config = dict(
    num_hidden_layers=12,
    num_attention_heads=6,
    norm_eps=1e-06,
    parallel_block=True,
    init='uniform',
    decay_shape='linear',
    batch_tokens=[32768, 65536],
    train_tokens=856900000,
)
MLP neurons of a small language model. Each row is named by its layer, matrix (gate and up: input weights) and neuron, and shows model dimensions 160-255. Each number is 200 + 20 x the weight over its row's rms, rounded and kept within 0 to 999. A neuron's up and down rows have the sign that makes its largest values positive.
A block is one neuron, or neurons of one layer that tend to fire together. After each block is what it responds to, as a language model described it from the Wikipedia text at the highest values.

L9.gate151,181,197,202,197,204,179,230,178,193,198,209,214,183,160,200,201,184,179,219,219,185,224,180,207,225,184,223,196,141,209,198,229,205,183,217,214,198,188,203,187,180,183,213,187,220,206,202,208,209,173,213,212,179,216,201,214,203,221,207,178,169,221,240,201,197,206,164,208,221,190,195,214,190,198,201,202,191,191,213,193,219,213,211,188,229,223,187,201,174,222,179,202,213,233,214,179
L9.up151,218,174,155,206,228,207,196,224,182,220,206,219,187,190,192,181,201,207,221,202,177,215,181,219,224,184,189,175,210,215,174,224,161,214,194,207,160,212,223,201,208,230,204,196,205,184,183,224,195,180,228,170,177,208,212,185,205,210,201,223,184,177,178,217,179,178,202,236,222,192,235,183,199,190,215,165,218,175,163,196,232,182,189,214,194,199,170,188,182,206,199,193,189,178,216,234
L9.gate200,177,180,157,205,232,211,221,182,225,208,209,181,216,211,181,206,178,217,227,199,224,220,236,192,233,195,163,180,222,220,194,196,196,219,212,211,193,196,185,231,196,214,213,178,205,216,162,211,210,198,198,174,190,203,184,208,201,189,201,193,195,209,185,215,209,185,230,180,201,179,184,184,219,170,198,190,219,220,212,213,216,202,176,210,226,188,194,174,186,195,234,226,223,186,208,209
L9.up200,208,223,237,226,208,183,201,171,169,230,207,170,172,174,183,162,210,180,182,200,197,202,239,198,218,176,194,198,213,200,212,212,241,214,190,202,186,210,211,186,180,208,183,222,167,224,156,171,196,169,194,191,192,220,174,202,236,183,176,217,219,162,183,231,216,194,210,188,173,216,177,170,183,181,204,191,180,202,217,190,195,199,159,178,217,183,181,206,211,204,170,172,209,184,238,179
L9.gate254,212,173,180,171,224,216,196,178,211,219,199,218,206,184,233,195,248,178,185,191,205,229,205,181,172,217,202,180,201,209,200,174,187,179,186,202,190,212,198,171,191,207,215,183,209,215,204,173,206,205,212,219,207,214,210,205,188,179,198,209,200,223,200,233,201,198,225,165,214,216,216,226,189,192,165,195,188,210,215,230,229,196,213,160,223,200,206,192,202,154,210,195,207,197,201,232
L9.up254,184,211,182,214,181,191,216,205,210,180,224,223,178,181,276,163,186,206,205,211,198,231,188,207,232,178,215,203,183,216,214,227,185,221,220,202,206,222,194,210,229,205,228,197,195,197,223,219,213,223,231,173,228,211,152,195,190,216,206,201,206,205,204,164,192,202,194,143,204,205,164,210,193,164,174,219,250,187,158,212,188,219,180,219,203,190,231,217,176,171,210,207,185,194,212,207
L9.gate401,194,182,185,203,205,196,189,215,156,171,193,200,233,201,228,202,184,205,180,204,173,206,179,194,216,168,218,197,207,215,232,209,207,209,205,176,191,208,179,212,180,162,214,253,188,224,205,203,185,196,222,234,189,181,204,199,216,187,198,178,208,199,217,192,248,172,206,184,225,185,171,236,235,167,166,222,200,180,224,221,194,205,207,215,163,209,242,192,213,186,229,200,196,205,173,199
L9.up401,210,220,184,225,195,203,195,199,235,187,195,189,201,191,217,190,200,225,205,223,200,203,178,236,206,174,223,213,146,186,216,186,199,197,147,191,185,191,160,214,201,173,236,206,186,204,180,202,190,237,184,194,220,187,228,220,234,235,209,218,174,215,206,190,184,205,223,192,208,208,226,210,157,211,207,164,213,190,171,243,205,195,209,186,195,235,223,205,189,172,208,193,224,195,222,191
L9.gate430,219,207,206,240,193,178,177,193,206,211,254,201,186,216,188,229,187,220,208,200,199,192,207,223,185,208,227,197,184,186,182,188,167,175,203,209,163,184,222,204,213,194,194,189,180,223,191,181,195,230,213,208,199,216,170,184,187,190,177,215,197,169,200,213,224,204,210,200,204,201,160,215,209,192,204,198,172,196,184,201,192,186,236,220,209,212,204,202,246,175,185,245,215,180,210,215
L9.up430,230,189,191,198,253,188,218,181,185,183,193,221,152,206,191,232,183,222,180,221,184,186,182,223,216,220,223,219,218,196,240,153,205,191,179,232,209,228,192,197,171,216,211,218,217,213,184,209,240,233,198,223,240,204,170,188,199,193,162,231,204,209,220,183,205,168,200,187,186,216,186,182,204,220,184,200,216,194,200,204,168,199,227,194,187,199,212,193,175,228,231,213,196,188,200,217
L9.gate458,190,207,196,199,235,218,182,193,206,207,189,191,213,153,245,237,181,219,200,173,192,200,197,188,223,202,175,205,193,207,211,192,235,178,227,208,178,224,215,207,205,214,204,244,201,190,198,209,218,208,231,179,182,205,205,183,176,215,205,211,188,190,190,194,185,197,191,176,182,226,178,228,240,226,204,209,196,205,201,200,158,225,222,214,181,195,236,194,205,229,172,232,182,199,161,226
L9.up458,195,201,197,220,209,200,183,168,226,219,201,210,190,178,213,210,170,195,203,173,157,186,171,199,182,170,194,186,205,227,200,179,211,199,209,183,200,201,192,187,219,206,193,177,188,244,214,171,207,198,221,198,207,230,181,150,180,213,207,220,186,176,213,195,185,206,175,195,189,193,195,174,216,198,200,195,197,177,221,208,160,160,197,205,187,230,207,161,221,221,218,231,174,205,148,177
L9.gate465,200,171,182,156,194,208,202,211,203,201,188,206,232,204,192,192,233,190,210,197,187,216,174,215,205,167,192,182,160,218,198,195,232,231,228,223,172,198,226,222,204,188,204,232,226,204,196,183,216,216,235,193,198,197,166,225,199,204,192,187,176,217,168,207,209,202,213,194,207,186,181,210,216,227,201,222,203,183,232,227,183,180,227,183,210,195,206,182,220,215,187,199,180,203,221,176
L9.up465,206,188,144,181,222,205,217,219,160,217,187,225,191,222,215,223,222,188,182,227,211,197,155,188,197,211,206,201,208,222,199,198,213,169,193,227,221,209,197,203,203,218,194,201,205,187,177,232,210,215,208,190,176,183,195,197,225,132,175,228,214,198,167,213,169,197,204,184,198,189,197,198,218,175,188,198,202,192,224,188,195,198,167,188,227,217,184,183,208,201,189,169,180,253,208,233
L9.gate503,181,184,220,205,215,171,191,176,214,237,207,200,220,182,217,211,212,224,171,204,187,160,197,201,191,253,208,223,211,203,209,189,165,167,215,195,173,175,204,219,193,230,231,227,190,190,216,210,186,200,170,206,220,193,175,200,202,216,198,198,218,191,176,175,177,193,189,161,204,195,225,191,185,178,169,197,208,189,217,201,205,225,218,163,223,196,214,206,214,221,168,212,202,194,181,211
L9.up503,191,206,199,210,199,204,203,194,190,236,173,213,226,202,163,191,179,237,176,218,202,228,182,209,225,213,220,221,172,188,204,205,195,215,208,209,200,205,203,211,191,174,169,211,195,171,216,179,211,182,157,213,214,187,179,188,200,190,185,217,163,207,215,188,211,185,172,250,189,194,193,207,187,203,198,166,174,188,180,181,215,209,183,164,196,236,194,212,214,178,227,252,196,209,192,229
Word-initial letter fragments. The opening one- or two-letter piece of a word split into subwords, most often L, in table cells, list items and headers, e.g. L(icensing), L(yrics), l(ady), E(d), h(edge).

L3.gate481,195,200,193,201,202,198,188,213,180,197,193,180,244,206,179,163,195,190,214,210,210,186,209,211,227,205,228,173,217,218,173,199,177,190,206,203,226,201,197,195,237,195,182,194,175,217,185,190,213,201,174,182,186,190,210,242,189,174,189,200,214,216,211,224,245,188,194,189,219,236,199,198,207,228,200,257,218,194,224,196,226,183,202,217,208,221,217,201,215,185,164,186,197,234,174,185
L3.up481,208,199,171,195,156,193,228,177,194,208,182,169,173,196,185,239,197,180,191,198,212,194,200,217,239,153,220,156,203,167,190,198,180,193,188,211,163,212,224,195,179,195,188,192,168,166,201,213,176,204,254,199,219,205,197,238,174,217,199,187,229,162,182,172,244,216,211,196,231,196,186,221,238,200,211,165,220,185,188,198,181,219,211,217,156,199,225,209,189,180,206,197,201,205,189,203
L3.gate503,213,235,209,179,185,208,192,195,216,236,189,222,203,217,199,145,197,171,206,187,214,156,176,190,163,185,200,225,189,189,219,213,224,204,214,215,221,200,205,171,184,185,194,178,233,198,175,189,214,176,233,197,217,170,200,197,191,186,196,198,191,169,223,215,207,201,189,190,202,175,187,143,181,167,211,216,194,213,178,209,207,213,202,203,187,198,164,214,171,204,148,245,191,233,199,175
L3.up503,218,251,173,204,156,191,182,195,185,195,216,181,261,222,224,217,182,192,227,193,188,198,210,167,222,174,217,183,175,167,209,190,186,194,217,191,217,208,228,211,215,165,201,222,229,204,221,227,206,209,205,190,208,244,209,241,204,201,193,178,160,160,235,202,195,194,210,167,193,199,222,211,206,208,204,204,162,173,170,181,178,166,195,271,195,207,176,196,176,206,188,192,197,191,190,219
Table header pipe. The pipe that opens the first header row of a wiki table, right after a section heading and blank line, as in "| Year | Winner"; weakly, closing quotes, parentheses and "th".

L3.gate170,225,218,192,195,225,190,220,187,222,250,210,194,234,208,200,176,205,166,188,212,211,188,207,193,190,230,216,215,212,211,220,259,218,206,222,196,229,189,200,180,205,215,209,207,224,196,216,167,209,186,219,200,185,236,198,178,213,200,179,183,202,236,195,215,197,200,227,161,212,203,206,241,206,197,195,192,181,193,204,156,199,215,226,198,187,204,194,199,147,216,187,204,183,191,230,201
L3.up170,240,219,199,191,218,187,200,222,212,210,243,234,218,223,231,148,173,181,197,169,197,202,186,200,217,253,195,210,160,177,176,197,189,168,186,192,187,182,188,193,187,212,203,168,200,183,203,203,208,205,198,233,174,211,210,193,236,184,209,218,242,241,247,210,203,217,237,151,219,206,204,215,189,206,225,236,182,200,230,164,246,175,219,188,196,189,204,210,189,231,188,214,230,175,199,203
L3.gate487,212,178,209,192,181,184,208,186,194,239,206,199,204,183,242,158,183,195,191,205,190,200,198,172,192,207,215,211,171,219,176,189,187,207,189,217,152,195,209,166,213,222,224,192,176,218,180,207,204,214,229,175,221,192,211,252,165,184,212,204,202,225,218,204,219,213,202,204,211,206,210,214,213,197,221,189,166,220,200,184,192,218,188,207,208,189,195,187,184,189,205,222,212,233,219,197
L3.up487,176,193,214,216,230,228,229,236,235,198,221,215,171,203,198,204,208,185,205,198,188,189,212,226,248,213,215,160,216,188,189,200,196,205,201,230,177,263,194,216,171,172,224,181,218,237,173,185,186,202,216,179,198,191,202,182,225,174,215,181,229,218,178,192,185,200,204,189,170,245,225,195,182,207,205,205,194,181,204,172,193,195,211,210,195,191,221,229,224,157,205,210,195,219,210,175
Location-introducing prepositions. Prepositions right before a place or other anchoring noun phrase, especially in opening definitions: a town in, along the, banks of; occasionally word-piece endings like -er.

L6.gate56,200,201,228,204,169,202,191,234,210,219,185,200,175,153,199,190,208,188,183,178,192,178,197,217,168,213,234,166,221,216,199,200,210,186,188,245,204,184,223,171,170,198,217,194,189,203,237,245,188,171,197,219,161,183,238,209,197,189,199,187,213,210,192,224,211,207,200,165,172,201,214,196,202,176,207,204,179,181,195,174,191,180,190,175,196,210,197,207,221,217,190,217,192,219,206,194
L6.up56,222,240,218,201,199,207,207,195,172,205,213,191,234,210,229,213,210,175,191,186,194,202,174,156,198,191,213,178,235,216,196,204,222,219,178,231,222,215,187,184,220,212,217,197,208,190,201,202,238,194,204,198,197,198,164,232,191,214,201,186,199,229,169,219,185,166,242,174,200,210,195,211,174,206,225,170,192,197,182,180,239,218,235,217,183,196,227,206,202,189,188,202,206,221,196,198
L6.gate412,210,225,196,242,197,180,191,200,207,225,226,214,184,218,184,196,192,198,208,218,201,202,138,205,207,175,190,188,209,201,178,211,209,235,184,248,171,195,212,205,217,222,235,189,184,200,188,206,183,195,197,192,202,192,198,174,210,211,206,204,184,186,185,218,173,215,158,192,217,198,188,207,181,211,241,189,190,194,248,188,225,197,196,225,173,200,186,173,208,197,167,209,219,192,207,216
L6.up412,230,208,194,182,236,198,217,186,223,207,205,236,201,192,206,185,166,170,188,187,193,175,180,193,203,238,167,251,203,161,230,188,201,213,187,197,235,194,171,223,165,233,194,198,189,202,217,204,194,216,214,173,209,167,193,225,178,227,215,194,252,189,208,206,169,183,190,198,201,209,184,197,195,186,205,228,201,205,200,188,199,197,228,189,199,227,205,193,185,190,176,228,180,203,219,225
L6.gate475,231,198,204,209,198,197,219,222,202,212,184,224,204,210,225,183,177,199,198,191,218,196,176,200,182,183,195,200,213,196,185,201,198,200,157,215,178,197,207,166,222,222,192,220,227,203,202,164,213,200,193,191,255,202,214,193,204,208,172,204,203,186,205,206,182,201,224,171,193,222,176,227,176,206,207,209,138,165,166,203,220,183,210,183,214,186,248,235,184,164,224,217,226,205,206,215
L6.up475,212,205,203,234,165,225,218,205,173,173,217,189,236,227,182,212,180,212,180,223,169,198,205,204,167,215,185,215,196,195,235,236,175,199,177,213,205,207,234,190,212,163,191,192,190,233,177,223,190,198,190,233,216,191,199,187,202,191,222,177,184,226,204,199,205,224,200,187,179,194,203,220,204,212,205,225,194,180,211,155,238,199,235,182,182,174,250,209,213,227,187,199,224,199,182,166
L6.gate647,208,216,219,214,159,192,213,223,187,221,174,192,193,202,209,202,212,176,185,207,170,178,211,161,194,184,215,183,237,206,201,177,181,184,201,243,235,224,198,197,223,211,230,185,203,218,155,195,209,210,200,192,208,200,190,238,182,172,205,201,183,273,204,204,229,209,197,226,219,196,241,219,158,185,230,203,208,187,174,173,231,220,225,202,195,182,246,183,193,188,185,190,229,198,216,216
L6.up647,218,187,220,192,183,234,171,219,241,189,173,175,210,206,178,188,198,163,204,227,180,180,222,171,221,175,192,199,220,181,192,181,190,226,162,210,190,194,196,196,184,192,213,189,231,178,158,191,224,198,177,179,190,196,154,191,192,212,238,219,196,226,227,194,195,205,188,221,232,196,194,240,190,226,227,196,202,175,185,198,213,206,218,171,201,176,193,233,167,206,215,203,211,230,201,197
Before a place name. Prepositions and place words such as in, through, of, central, downtown, State, right before a named city, state or region, e.g. in Beaver, through Picayune, Downtown Canton.